{"n_layer": 16, "d_model": 256, "n_head": 2, "n_kv_head": 1, "head_dim": 128, "d_mlp": 1344, "vocab_size": 1551, "activation": "swiglu", "norm": "rmsnorm", "norm_place": "pre", "norm_eps": 1e-05, "positions": "rope", "rope_base": 15300.0, "rope_fraction": 1.0, "qk_norm": false, "attn_scale": 0.0884, "bias": "qkv", "tie_embeddings": true, "parallel_block": false, "init": "normal", "init_std_qkv": 0.0312, "init_std_o": 0.0312, "init_std_up": 0.0312, "init_std_down": 0.0, "optimizer": "adam_variant", "lr": 0.000792, "beta1": 0.95, "beta2": 0.95, "weight_decay": 0.11, "lr_head": 0.00681, "grad_clip": 1.0, "warmup_steps": 379, "schedule": "cos", "final_lr_fraction": 0.1, "batch_tokens": 32768, "seq_len": 1024, "doc_mask": true, "train_tokens": 516000000, "steps": 15748, "dataset": "wikipedia_en"}
MLP neurons of a small language model. Each row is named by its layer, matrix (gate and up: input weights; down: output weights) and neuron, and shows model dimensions 32-223. Each number is 500 + 40 x the weight over its row's rms, rounded and kept within 0 to 999. Numbers have three digits each. A neuron's up and down rows have the sign that makes its largest values positive.
After each neuron's rows, "fires on" lists the tokens most often at its 100 highest values on Wikipedia text that the model never trained on; "fires after" lists the tokens most often just before its 100 highest values on Wikipedia text that the model never trained on.

L4.gate350:478467523452559465451490428524536506487435515468514522511491591523440482526495504575426474489480483551510480499470481440520466488446567503449474506502473544503520561464547472448553502519540503513557504428536496421442489471476566480488478520551553484517490517529533498562520460544550441470514490561521495428463554419441500438480420509499499487536489422517467547548518505500546519456480560424560435500489429467494497478508403496498570545521535469528478524461482466526385511545551460484402496453514538498522515526484446560462489514477441503499542545461509484518466490494497513471
L4.up350:521497504588465503505542444477557465456492476565539473563532492491502459460506545518480487464501574527479561458504510475406455476521465498440499452464467468464499515464501504542512506529486496419566503533544507423501555535479574443495470566542506487535528570518492537544514443516533435528483542516514413486499411466495543542554526533554498456471460513542450524437537488467534515523504484486481518504590516515576490506513472476468488447564529440500516474515514555492505545453493493526446481402457506509524509497554419496505477538487469452524538491541552432511443443528540442454
L4.down350:441550539559538479533453527413504458493613524435461542506469576432546462561494529509466473531498454461458561508536497539512517528518479481538495588515460548484538500449468483517560607516547475539533507415500452533459488468520453531501508456584543488574469519488422516514461479544463526578484501554473489464505483397434522549515465405491445498491501510464504484491477488477471495456544467514494493500481458519478461550570566492504532488483562509515492444524487499486503439512498417449498498452528428475542480464429467529551481482521510517463500460435535503510523482456463469495
fires on: "an", "ed", "ine", "ore", "er", " of"
fires after: "ri", "o", "ow", "ry", " F", "ast"

L10.gate940:521477546405473585462517460517535533528527514539499575471504480511476422527483468477489472526470505510526527587500441490517552477533532496475437434585550487510507467476534506528437549524566548516496523469474500516456460455461534559531487527529494483482531478488500545564377572523440491484500488490441535412557540483459563548525496523510527465519503475505511520473506539515517499507521497497504510613493547483500504519503545538500481481453498605588447463456534469473454487542489573550504447491460494496467495593577535537471520545489519548551493483500572540506516492468523548487
L10.up940:461512542548502548515507533520541508501491494482550482515424479521512472441491523546475620464550586478527522414531453530525581425501409531534504416531551540456531429493572501484504525506577458444440550515450567612477513525476474588497484468490510507450520470510480534483475496451508510534538484448510499398492419540459485496422491558440449484494523497498466524539484452483553507421514535505467446543487465532487595521490500538477551460496501483471529604561509496465432511539499484431477505526492498471480449523541379480497572574560487493522491529535510497497438556512566487490
L10.down940:436544462556454538583510507465508472527417589598501493490504532499521512538485504498499523563503505473480441486517420567459523540505475476473423419448555491487530437514559532460458496494486526492492451510541515513501476480500538456466529548508392435456560468513540472533490422553436459516537486484549505511536462561528569535520541482497517498513516515575566548479521518549489542527473443524586515607519457505501453503516436494493453512510492558495493438538507493466493535475473517528598499540421496526444490502537527482506426565549480547484536445451451488526521473479447440429
fires on: "0", "2", "3", "1", "4"
fires after: " −", " ", "–", " +", "1", "-"

L4.gate5:533489535453519476567510496547511473442513498502490511542476555488492518483529478484429500505524515525482480408514515502493508532474519492496515493492484579469530503492515493493458556494490427489485475519467496535510517462494433558541509569529577464576556503445500489526503497508516473558543505489526501551476492391486550470482552504481529436447536402533524494500506568574552455407567523438453559494521438562467480433567519514467559569518538488528377494506430458442466453514517475570518570552517513467523510463422520533523487480493478449487554539565536585517474540532541535513
L4.up5:422497516480485515515495541517494486513562478536523478467429511497484521452540510458540485525539472494458488516507531519457466548508495451486492552575533526493431532470493500428506502550467555562498495540502457414497561509477550525546523533513442469570594485469453519532486451548536547546481463519464527486429499483527415528526515574513519449520506541465522537487516538453523563468496429492459558485500559534549551516466569524403484540444398485464464543510457380452524566469562508542523518525574523495439480478428529447535447572506518452435540474504483517504562475538542516500
L4.down5:517506525546500466472511536542512609525537455453493604493596451486498530483555487516452503508442513524534461445444537509517445459571538506460480465511538526492460547556490613556526442524492444489500595563507551527485617485441520469381467511482471462434464474482531533476565511436516439515467520510509455499465567512477490508568494464538537504517432509490507541487460417488444525425425504461416421504528481469519514421485540562552474486537508462501521508512426471496556523457524465539532514506513459503446505507498480467467465501449548477504529473448575450509538508560492521509
fires on: "er", "ad", "an", "k", "ed"
fires after: " football", " Can", "ootball", "al", "o"

L10.gate1082:495516537459472504497439463547487533409497494504520543472456462501482556540492500458422491479529489548518518489524540483462445503520522527479444487575460528505451517537496494551527539560541517451522439459557441481492472516522486584589490487537435462502538493535521544436555476459529451459557476465452495546493501494405494453562481526469474512534547447584454509522561477541574482434543529532474427509539402469490511479523514590558485515488554526508575588480541522439445511462555526561518489445555536480538477490442467566472508451498471459497568457521538506533488499537487539450
L10.up1082:542435470507515468519505499432451533481490596437527471448479540532492456520461534576503520534471490494567456516536531574512507512362578582516551545540539518475515468533553407539545501520541498537448441485421469461502479524524501560477517502524514488496516515488392550442452478490502407512541484518507533447547513469503515427487547473505467458489529494561518434485460498478562501581449535488524496563478489522516533485623505454493566485505467490548498504557531488440454456430552510487523533526462502501465505523554572547498468464469491494454494457456478572482456499506533493386
L10.down1082:432499499432554546502454440485542546459429473455509515458505485474482459420491537451548506458510479561540473487500502476544521522498490489474503491495570488487506552503462493458443511593481539462479473528584509487489468456496499509511447552408533527475542496520448534464517465383547501522536503514432569510504504526459532481494412509436520530504495474466502495521496542492581521504475548486501475423523503431514455474480516470490527572502511522515517463457496542472466486565446477492431557445459529450473486565484601465590479512489551472540531498522443501444556480583507429473
fires on: "0", "1", "5", "6", "8"
fires after: "–", "1", "0", "2", "3"

L13.gate302:575462518414532554455472536421598520466609529516547532535495516466489526444536518477439533474495540487505494525496458453444528501440526484559529460562489445504505445442583473501539499478526518479503518503502462537440533510448493538475502493595490540540513489478535495482511484562519509476496515538559578501425521471441507480527488491467516556493554450567481479527531493491461551493455492451445528516559385515527481535473434567449573560458490540501490474468433500487516537447535512505478617473517528466501511518568509528509517508447449533495421459453420432482552510540466494511
L13.up302:441482553470484571524501505450491505501511468453592513520474560412531500451539572495479533500565446531518583499494493506525510526459468526547475584479502531511450466547481502492551428539528533565526520550539474449591453482504434493501497559491489501516421487477476537539466492499521582528514508504444546542533516458433489451511530462459481505446487457501440470442549563511548469522467585496484480553473480527471485525562500442548512504465477439561543483482480477491517423467471562428530488459481536486513484534490504465425519468484533556526497502463527446498444493495490575445
L13.down302:511448513600440494557479503497540481466487551452533554493521507467431473488446500458438567481534474470536511517531485483491424487505446554517550408528408520449510434511526438525425470504594485461442525559489490447539460446415446531431571481503386496443488469466515511508477540463514468498476423497502464523467522466475503517516554438485499545512459474519509528470545458523529517430515463455551443527541509518488446491434420499518466493494541486523511442470511550510488452461496543492550487443446545486456467478524532551475546523516500519513550456554476485477445418460479526522
fires on: "1", " ", " —", "2", "9"
fires after: " ", " |", ".", " /"

L9.gate786:546503609489496476456407535538528428556516494462513501534527510567556452508508463508410420474503490521492460540500472537478492485507534530498507550543481480549460455514556455460477522519517518431520396481527473519502484534498519498497485459515548565518545451475534464538490477573560366460533531472547553497492406492504564466504495524507504495471502417554492504473513522530530464520491532486520541446450435513569493489514546498483539489451523497480523477513512514423520473530471503530433540534471512563551432548483397494519486455514449466496521554434488463507496533464481525495
L9.up786:523495517464457539486592526534454522479481479487577544425502438446551531517490500523524476497584436521521546490447493525559425466445504497583465442558581516515460486497478538505570462492537534480514510611410474490483454512484512527581486498527528492482496445494464473449456480466465483486513474531533544495525462504490493499471444487461470437513481473546418459505479487543461517514373484621474417480428518511455519493510496500508486519508497499530551545483524490410450509547539494505495477510484480509513602442491494511517511540530555535555495441503495528410475534511543521500
L9.down786:480450460443494527565521432518466540475477506459467538426532521452612516444481469494492526481535452565472501485502531549440519465428520589476542557489477413498511493534505482494517474575523561562489491511520473503515494449534510564541572525470450504466481576486466502500541411462524436586543534506447468485431496456420559513439484498467512510464580515542525530479515468528524466437470533540477498464541509511556546445473505479487522532467528477481471565565559504454429436520559455501494578524489572469505464499545498454520571502540578527508489452587497524545455520537477466482
fires on: "2", "0", "6", "7", "9", "im"
fires after: "–", "1", "/", " pr", "3", " "

L4.gate581:461467556424497491554457461531459511531494438533529473508475384454531523514513499540449464429435504485475526584536498550572465483525499547501418495459499492497418514430449514450466490483485550464489546506513451541419430538419475480492504538467557511560574503421515518498453540535514468527460529474445496492472484466523562505452510423520529507540487475509480497479519527510520495480481495525467576440474475451481489521503558552502541491494509449463511506477457477551429420549506495504496599557465508498491487545460475586521539537505513516515440489496530527537497536490476539573
L4.up581:543554505530504483503466503520485517411600500482428497486487596534511490543521504526454515479485539525534436489547496461507552487556524502498476464574518556551552564573497436392474480528546484477521464543533538538497527460576534515461508480495577488505412473525504508518446542575542490448540533481381439444545562559484501511477524454481533468484523487521509459583504490483512530464487535560447494519454481545540480531453472549449502514483501492478443455525491483557515559427577511544519458409550485478535487472472419502540521440556511515500544526505530465480513472527478565531
L4.down581:449487505492502531560542437480566526491467413550511435395551522520533431542431468513523544505459546485538520590526411527444471477515524519443537388492493426470501567510509545482558499507521472488481542479512459510509501525452526455507483471543500409503507493436515546525545542606517535558455518504494540464493486502457528387452503466517477481544526523452516515461494503503460531498489479507515553492488537467504525514442422539501496517481463487544516542511542528449531540486451472564550547521464444524505500534451479508499546459535494446514434496546467551502514499529451421458
fires on: "2", "1"
fires after: "0"

L13.gate767:509508507483473462511491444563532554516499449428566567445480534545506526433497514529469458488530517505484557436510499487570477473503450477447529492583506518552435520393539547503477488514461459492448517480474469544562494515514508500576449518387523533501441480537535543581499590472548438510486531451438465503591511479452489506421542470518498482514451452456549494519521511575538513499477523523502438535492481487529525466501526507498425478525615487513514427530445580614499535516507500510512419440491485504507501571523478473516530496486460475481543497454434519479520417469498535408
L13.up767:455478482466510534494488445418505515404451516510496467492544453451464500530485484523540460505466487459407542423507464494523475575501554460438500497541545488436486555468497575491547438568507493477594505441444518505515496567459454489530536546454539565500485560553532455514460575451573577455458527411492436545477522531480492546499495494555566527528570542529466451468510511513518472457493547521533473547491491435496479555467542499489364495503536507462500465508523493507519515533539513464487464472510582448492495504497446490558519549465531461507534436488523458473548483533491460487
L13.down767:566549571505538504471489498500467449582519465450606504496534493537527629441462468449466574514542425496549471549515468518506490501540430416502513489522509524506539508557480523487534614510519489520515558512522523485518475532547492424459449406479500443530437494406521527509503511522490485594543453457533479427524543520533465499456504531437473515477561510514446503510431507478524533499464517513450514468490435519463411537541568512530490557536499507500452509435526547447521466496469518499522585471522481494446494495506549511477464540564510469471536519492563499480438550554482524489
fires on: " ", "ro", " |", " (", "1"
fires after: " |", " w", " ", "|"

L13.gate492:504428488469593487441500496472510620531520546460497534396517518450473524452475516503534564511464516490445518622432465533501495417474536579459533488549482473508468501445565455562577505510525541409508473573465502506502479540464489501518477490502564490488469423513511536478523445467459472576503466542479521510447512487526533527520540441515530431520464527521495511461495567536502487445457529563440501542462483533457564449567471465461531490455505396483523428500558465508429501448477520510475474459528540475514510526486496454538497487449480473466489508540496582480492490496544465412
L13.up492:510507500447351393493515509481451531457571464507583521456510546479530553478448461544499614484522498536535543394457539501521511518519547486541484510501524530525429456491526468546434550491451472500516543502519515494504544482550527498547481464477495510494547453450496459573492492471506604478505486527492436497516483481444492488480530486477479509442531501507419502553418530468504518508482496491440553543498463512480495544495516437502511503504574481507499533569471491438582486502515523580450544456541439525494494572425496476517593507540546593496508529495536499479434428510524490479
L13.down492:570461501495494483487481523479434496487567483429479539457500465529506455490592457494520517496477472534567454516466527542484493435492504417551499528477487514523536495440561446493553455485487508456532500571528509479509549543527548503506459509456437541515509520459499528476445484456532521453459527506445499462432506510510403514481504508506442453429507515523414576524544580493512416486527545489510491597490463448434557497576477517508495600515489517588512430564501516447514514454513507526534430475437546519471460560525467507420506518473522532561483563544476434532461508555482537468
fires on: " ", "–", "-"
fires after: "2", ";", "1", " |", "3", "0"

L10.gate750:546508540513548517499415460544462506520503525466490549573496535465488459486500618487454503595550477560569495529490435516492540449437579492486489525516416475537516425453481477418530573523515521477513435425522461480454509518502531484527500500503448495488443455442572548545477488494553444536464512405431471472562548493482532473445465476479491495580427579491511470506474509513472520460539515512520537496536503550556425504428476523499501546475511519494484482495476536479496403465455511522536461482546498507500504469509429488514516531513469519523513455526419507513401512482462506494
L10.up750:487531492476488499519491493505521502470469488480509521504540535448473485555493465504508417456515553514492376541440477484466473493514543441497553497536460473485496508522519441567516463581538518466523499563535460577479474548469528509578544516477480391504418511493467573496413489485548532426473517535532531494521451464485495484505478511529486482481510468435519506529565511453437486481487548476617499471466528490575555462453479485522478478500545546486495520504506525451478519509434459547498442525544532525489569513502522505447491475561491463509482459493492576521438517487527570583
L10.down750:518502452423449450509586426480448557458514484485502445385508500481519487506460437476490434473410479511518490430446498532498501498556484457482538511539504431463557555466514500581522464561502522520449544495490493478547458431464514544494542455494419467515551479591516451481503470519551503461559524563551610488446451512469482566534440488480503518428480458474535601520574487494548584501454451523527486477447499456513535492509455487477467507542569470433464496512515432516455552493447509557550505508489527478540448552474556456509545491489455538563546481467523494505518485558506519530
fires on: "9", "2", "8", "7", "amily"
fires after: "9", "0", "1", "f"

L10.gate266:470467584497538499486474419478501483460490513433469412507450431466486482534519489525446518478494568514558453501474445504488610487495484579484520446516462488513498464490446549431470534509526524513429478510448443538564505552487550461451453506528492542515419490534561537505550559504495434525549450538508577451490467483520502458570511467524396522486485509518481481514511550540564507466411496517475462494543444475486421476545455459524511454517488507515480462489522517514411443498460600442528579543532500504515508494459504513490482503475525594482495506495525455428533431564544535521
L10.up266:499506510543494565449513519453558508504498473491525512462461502509474493426535535421490572520500536519507478528453469443505411517494494489459477512510509432514479460500517512568505523474477554501516572510447414535479469486478505518561485420525532606547513572458495529446449520505419471505512517536541532534506485491547479459548494554420554576499599505498429476503575463488509484550569586503488546453425446489434557516499482515577527473475474463485509558504439453524534450481550517509464507470547474472573464454508512570492501482533529567525393498496579509419456494461429521516
L10.down266:490541600518483553500502545531460540450548487496532541426574502568521494454559449559439545519515580411477496457507552537476540566448469482552472439535487437487491520442523470497523502468455487481504504535540483483478450507539560488523493485555513569527475486446512547480453490475486507430566529530446496499488499492505489553532456512499527478490546490483454500542546513461571555491478527473545468495540495554617506539489485532473505440459503431471493510424518482510501419523475458526577558502618485505503499520493475471498519547472567501470517431507460484483531513541502520479
fires on: " ", "5", "2", "8", "3", "0"
fires after: " on", " ", "2", "1", " On", "On"

L10.gate504:501416556523515546503489462543419489539477467434474513479489496521486488525430459445468494510533471518503538500532518512508531503498536546522543477552482495541558444538465568393500503451483574525507428484564572453529477515477508437487474515516509534552575434539502493548465507555484493477501442647512589528543516485495515422529529481555449475559453538497500511523524496450528522493464481528526542495479498537505486419406499557550484508397444513466484513499516473537444405480410542513506582471548459498483476448501536539481517550499481495455459447590487519481544529495536472522
L10.up504:454488504518487514513510569480544521494393500513459480457501531560493485469542555528537564464547464484501507516505511524514507391522457536484538485508553483498515482469586534453538466522497488548524498497543453465456564485508559520601494479572505533463538464549461509408474508439421485484459407479431534517575529441487541484558504504444536529534590482556562481465426447490512503518478528524497451483435522463566520592484485487545524435565551470526542564474557535517500471554501521487465427486560515488413513497507549554484456543501463483514483527458474461461488518432468503467
L10.down504:447451534495489472537502524575562570534552464506535491516527511546523471440467495505499434456518427576492486482490496479475549508452498457574551541434479466537470485520496411438495496526483517518539490498561500489531525461513528537501582439469553578531433513506490516465520467523506538460571535537472593482486470569508577501406483520478513518516484493500478399548523499477476549462489505440483458420495535526411510540545543381540516499460551514495422475552451481445521481485494512524488516536544439515495483548482479512536505484462402492512530498457473447448477478549439465452
fires on: "4", "6", "5", "0", "7", "8"
fires after: "2", "1", "0", "7", "9", "8"

L10.gate485:499542456499472546515482449566511484475472499425480486476512474555513553491525500478531540511493569528568501444536528536492486485483462544564589467462490503522509512499494536457474480517477454514502489547559466465542534490469405581446473524589516559559458440503520558548537457501476508524558490512513520499477402519484510431479486417516516500488558491413506498490556500465494568542500532557502470520553410457545475458517432468510555512474514490480536457526451485541546520548472521479485536620564523516443533465521542461499413467484486490432542593570438450535462427580467561510
L10.up485:474459612499479567477512419520522482506449540523525542624495477483467508516497470512446521565516541577493468481564487500434586435548457462499487475540469500526515450470473486513554507532475547544494463567497425514515482411491491469467471402566514520544514528491491476523534531480516564505467513481504534571500457448541500461499433533485471506550547511546399527456460543438464501468557472479471496470519433468510477500441573579554527485451499543481469521488518488494489507532548452524488505457426499475483524523513560519509515520462500460456496450434556518528494440516501508494
L10.down485:499429468566530476435448570474489485495506508542456542497494507528569509541410446484560502468521493493543523435571561479528467496429585506478487490481517572472526512477531526528481496505527476486493548435474395488544486555511454554489473505473521533481483569484561442483469561495472482540474484555498495418433453488489511531402468496490553478481498594484495521521479481490511494543498569449453472430510519487507544443515564485517481517554495459456522511543522407479494396467584585496474455469544511501484463474481477439534450522555475550508523584499473484549454487508457531450
fires on: "s", "5", "2", "ury", "6", "3"
fires after: "0", "7", "8", "1", " cent", "2"

L4.gate141:529495554559528517518472556490481474536560532480454498437535526520513399446489452446453562568490525469472547451418506496456507500513523524476531498486455557514490452511519417402483484488522478481441495471397522545484481493523604463444458509500513489477483462512548447496536543475580486429447415514465457487516434517480465458498455498501495508502561414468502485555421433524528540533507499532508443512547463510578438457506533550488467532427489450530520464412438472531483430495484495493513455455499539447497529551494542467426561502522489470551519459473474494456520430483526514464
L4.up141:481486516500470517533525470484558536556530468510447484495490514609494515463492476519554515524476460526474440528527473500426475440518463462505468484448452483559470511532452552535452494524566438452431535528428505452558500450542461512579503481522506582522434492512556539432470502440568566463499478599477505489543493496479455527442445498542448501524463550494510536475547458502500460438499427567570553466527437535448555520545458466515528544560526519472472436523474558468541539505452447483509509481509489486403530556447545453569496527532471537498455549503475558463456577478488532530
L4.down141:598530494466480461539498497531467462502527526497482498457469489474487499478524460447589532595496539478552490495501480470458460465563551518486527515463482616456547519552536431444461460586536456438550517473503469505507582448571432518453510477485441462539504593463463474476440459530552557528504516528534547436568512492433509484464491497443474491514483494543473538450496527478527511544427473545549451553436503465514567565462495557445457564542479542559510521512544497556526443534483505596461479516427478488493471543515495541529526476522566571430522470508474529514483537493526529540
fires on: "ee", "k", "ays", "ai", "h"
fires after: " w", "ee", " d", " f", "ouse", "b"

L10.gate537:567459448467457505436480520592468533470512552495548508525447533524481486485516457435497510525595494558494457479484481501509450541484544524515470543531522503510490497470521472533441498509558483516527434466467558463501528510541438549551455535439559505517489407515566484458519547613453515467557492496520583444474526476476447544539463443571472509517493439561505433476523494499562495532475499482496492529424492575505479488460442531414446476533417506515494524492528500494417437540525500469515520491454519480492533459554516579522572563458527498535517532461418490565504597452511473500
L10.up537:491465465447530516494536455499567503521481537414514512414570512530516500443486494451478427490503422464502501477535483455457452474502514433436540568487519535465509537472552496481620481494505483504479540527486473454461474480486527569489464462529527531471468493471505542403493531498461468435482519509535465496434524572499538500407495512432501548507471529488505540481484428520488540492513515488538439528511511516575590483522588578511511533472525613587452544457442503529410504526539562547527486488533504475504513494487454534609465562510490527435482476489443461466529522593530505468
L10.down537:474485558475469491441517513451517494488412477471493505464504528469480519468515563474480415515475540469533479448540531560519458505428574520534470509512518503497487481524608499479483488489532515488467456518525507540571603510494430480525568473440508536476501443499470486424502495478447482455516519511513609461538529468452452513426538544492531526485492508528577376549512539558503500578531552524531524467467478505452547526497469491480487466465499532546457424413542444451453503461488550440490528465487470501528513518577411472501476520570533510542531586526432484470482542522473468570
fires on: "0", ",", " met", "5"
fires after: "0", ",", "h", "8"

L4.gate51:588522531511555472562523507576517530500485471544492449443517524511503512468551471543483529516412493418444463531383433497486464524464518503521517535489531549551542465533531503397489485472466509539445517483487481504505548549512540526516478580518602528524455550459567417488561485433568490457555513468466445508493501508498512426568506544549508513464506544474545535483393573578533507526476553421486460509516490445513529429512517516498460566520459490495505498549496496560549492450476493551500500483561563517471471459503611506476457523436420515517428557572503562472490490503469502521
L4.up51:482447547521531432503491523536485508579500544494557521524473533559498454558546519515490529540429519462507525511524478528512461445498571493523448473563543422494470465539504458510513523544531559418522500508446452488510455490475471512491510448563562525538477502468520506445524445512546492501543512569566455492448433462473524524511547535511575480524519533581482516444486484488503511545537549519439505493517533522417451518519456343463516482590543401477561486474504425479563463503449519522475490484485503510399469470513453468474488441444589527515560522502574454534493477526494465570
L4.down51:541481492461502482502416490432548456504450482452492522519491498576411423521558456521505545460539507453509503496519452605524538472552480420466411573533506520452569530467474532541503487470522532543497486489464477522485471500589412455464530463462565541546456515552504551472542493521505492491470502504526424534524477448542465467496561468516536531518481534489547533462399555510518455527461471561494465580469470510477424566474516497493486521491464463492519578464511470549551518521450476567461435523440519511442496504489483489474462516634551509469532500551517465483528530543420510517
fires on: "ry", "ee", "ey", "k", "ell", "ce"
fires after: "ee", " count", " w", " O", " Count", "av"

L4.gate478:577512496357476502488452510577487566482483492521479487549541549433529517507462502457530441498453487438436430485445464521421522514474496412468522513477503553544516520458423551481491466500550482450498457483494494453520431489536499494466469529454528464505457452501508429497536576509526443503503421490461462468574483444519499465468480477541506495492507525583535545443481521572485507430573490464464479503469488477482498456453478492555517520510507521596464471489492542542500429482534549538453553465522498501484539461504501549478516575507449439491506474484481482507388460445475575458
L4.up478:499499515529441511460514452478425495467513567478464451493466532584527493474499551574507498411488460457469503493443503508444489471460445516460513457515490535495550554507479540462528495528512475432567476488518529495478458515559491512546533442486478453459520465472513582526482508545468513478450489455534472535390592446444466563516505517532482492418479535513588545449487472497438444510451503462453477529516415470487536408491467502445494559490470548467493538524550492480446530463604543484474460490479433467527540423429531476499531449476464532457534553417525492427530475516526489444
L4.down478:423492481517481468422521523574468489551483504457492493465511485517494539449479479496502478527482533497528494510512494568465460560494498467504433486573514470475526494536510535477483519537434485488473472566536510473466543520509475460532548512568520547429518453478463519561548438555399477490454521489433562528521573471490485437546536555572526503481489528452548485485471491474474487473472482539528509446561426558494486509467535476474496493490452539477552510521537537574556536547412456517512534507560436448436454422480463396546442519519490547528549471445580435456559497421527389518
fires on: "y", "l", "ent", "old", " of", "t"
fires after: "od", "fer", "al", "ed", "ir", "h"

L13.gate1230:448492525439434539530502487516437542471549460441456504503527487450468425467549471502428515492455496454545422500486471502476484506441494546579582427569502500501456507567561495520531553456530531514526486489486519494533520539508455601512450458539543544478510476534546463479496486499556559490482459494493498477512457476390517406470505489519448487540497489451468490441521507503457568480537516490483510548448510394501559478484519533466480533518499542526473518471493476477488434589524518492531620517483471474504479548531464476580462451468432480494502477545529500530518525557486524517
L13.up1230:511462552493504531572504490432513575517487480508452510504507479461564452529544491496519478507502425475526526532503499589450509478486503501564521445539548521458557502535503468497549465523569483548492499482406530476472458499521491524529454546584487461572446494501509579464477440532487493510517474455471484484544468473461519496422557517473424389474484432561516468435472459539526467519450574407472520523420451516523501593521512471522538500488590504472535596520515451479503506486546517550482437526522454501479411499536476514470453563465511482455514538430480441548490577458492489558
L13.down1230:447514480511459509546473559517579492540467458483556545476528513530447560462452510457483486521539536420537513481495544545535513519526437494555545511532487437520443453579462487510510458552511463545497491492525526473519489537483486511467496444540446500524486505542559450459490421499519579571522540541522557481457487496506489531592446500487587459535590458514496558410571482581563529555516439510532430528522488445491466468526514531495525500445503535533496433461448536501483552503509492490481522494434505448454498446506492569512505547483515408422437453570539538552501546550450502540
fires on: "1", "2", "6", "5", "9"
fires after: " ", ",", "7", "1", " (", "4"

L5.gate609:483554572445523535554565432475509440511563505480521519472491531484470458527461518504462514489515491479525473514485440500416512440567545515451520494510501492580511511473505424509486547463519559495514493496440490541521495481491425515530459397462489529564560533514519443486476442521525460378435476424473559557583518469557513504527501458493484530513562511577401587523539545469516501512533467464433468537602499461490511522496547450530511504493617509459452511441520551528512495508448488458456572504487484501468536447503523550569471489503560497464541480450471458445483477557541515500
L5.up609:502498513449515497473481499494512554538547546513450422450520464541486471566430485448538493478569503457609470577574507516422527466493498520536497505514494452483437500468482466561563506471539541570479532493507431611511442474516462500501491488503485498591477520528525487530481561427443460508543553514484511487500464542540575480575566532498505500516496501407495500421474404421475492492469532460444508491451593497488431482590490492515518508471499460496596466519515479542425534515503466535545473506488473501516509468486473462538543519467542507485519539524530476537513490476433572562
L5.down609:470490524498441454531541498495542483467471521447510450545549480466532534465367468527514437552508582532547471512495529489472476490562515490507542471522482499510426514503540537424561513437558425483522475522435468528484481511490443513549479584517529458535480544508497527515475530515431496480470506536536511434447481493503496526465512527493433516459406464465515465419513498475537551505442537502471435496530568494477445544516462495534440441507518430508466564499482478486488528530467474559506490420502516474484573527502437480490447552501493452457529595472510490550599540579479502513
fires on: "ond", "ition", "osed", "ide", "ed", " ch"
fires after: " add", " L", "p", "w", "pp", "m"

L4.gate1198:595463517461467531555458519511490508537431524434486533520436535485567519504495474536402490548462519513477489510506497556513488475515527468489498445536491620424480460517512517520452475493513557546480531523491488504579508475490478497469510535527545508501465496468479566480527539466563456554507449483452494425526540434555502503414470432476545525573511538510520427441435501474497425474534513451512499519470459416475488462496469547470437501477531494490554466494533524560510523547415499454507512521450505495497463491519404482566527471459532504584519554500492468497463458489529545571
L4.up1198:555503486509504478480534507492512460444445475519468511497440516522528485421569493526460385380499493490516505430441572498479481510510574561466501423458568493486525494541492520455576577420528545574561501491465501508502536481478548488500506449479428511519516495473470522593460485442493472546470491463532472503486510519532539488530525491510529454461505498517479503489558475467561448446513443427526520442536473519466550534469470566469508512502499482491463516443519491478409490500521442538557464460465506564525519462464539495465554477561510565510437523426540397538502541475546508510
L4.down1198:400464474517487609475427605510439515518459489504487451518490549530507518552496637475486517477561505457515531463517493480521463510434528502449517591480537503511505513572417558462501523558517588545466463508481506507518487505511518448467519471473506487434503466515476523534486589405467542455457513504501499462502546560484528509529451537528518490456573530502572523462459474539504493429535515509457442560516547455444529457473478522438460533555521466497428556558470446524499528563524403511477604480551465435485484466443441483506529492495520519486447511483510434517498483538496524423
fires on: "g", "c", "ell", "l", "t", " of"
fires after: "ad", "ran", " on", "ra", "al", "re"

L13.gate1193:548436588480459514474532506451501497489470526463499583509553560510482566550473559488482526469469536522500529605533522582510520406490521471491500521463502479471440494460437487504531448511560516470496493469479466553559520493517494427545445600503479528466586372528488528564507560503507495445536494568423477505517485504549580484500527474503424503530520463536481501520518569524481462450458531497423450472474439543474472501506529476448486462440502415495455526497514508572479463479487510514488455425536511472518531495486535475470529484417501533585489476467427488555516560509509552450
L13.up1193:541488452495476497456497491524523548425492479527467538522539544438428519427475561505485447496478508513580465540560514508546501456458524432531513465493565463466511489393430544554561472511533487435545500471474493457470530518542581496434462497501520547472559492459547439566416495489511545437477492514512506462533545501481526449548562512522510484543496427424456501512471446495620448465511576455520487492457527500503519519527467424518513525504506462588504508525520479481474441539542503482467546443584441523498525531462468505459574520554536491464487578534511564478492520540494511510
L13.down1193:537520485538457475535530512461543480507467518529511493519544529495420460537487426464437503437534508528516509525427577551517536460496532476465442515547550520478471452497486497524523530537526461505468514553514469568483525474489534538434555548506479521486527470532447564517474501464511484480465499423534452486501426505438520453459504418529415462552481484527499524482529499509510528603510443480550565489469489542448492451524510485481543457491546468550456478626515501468493428500533607542464515472459507487472519449473511535493439505518454483532499499504499516482491496541481569520
fires on: " ", ":", "th", "-"
fires after: " |", "3", "4", "5", "0", "8"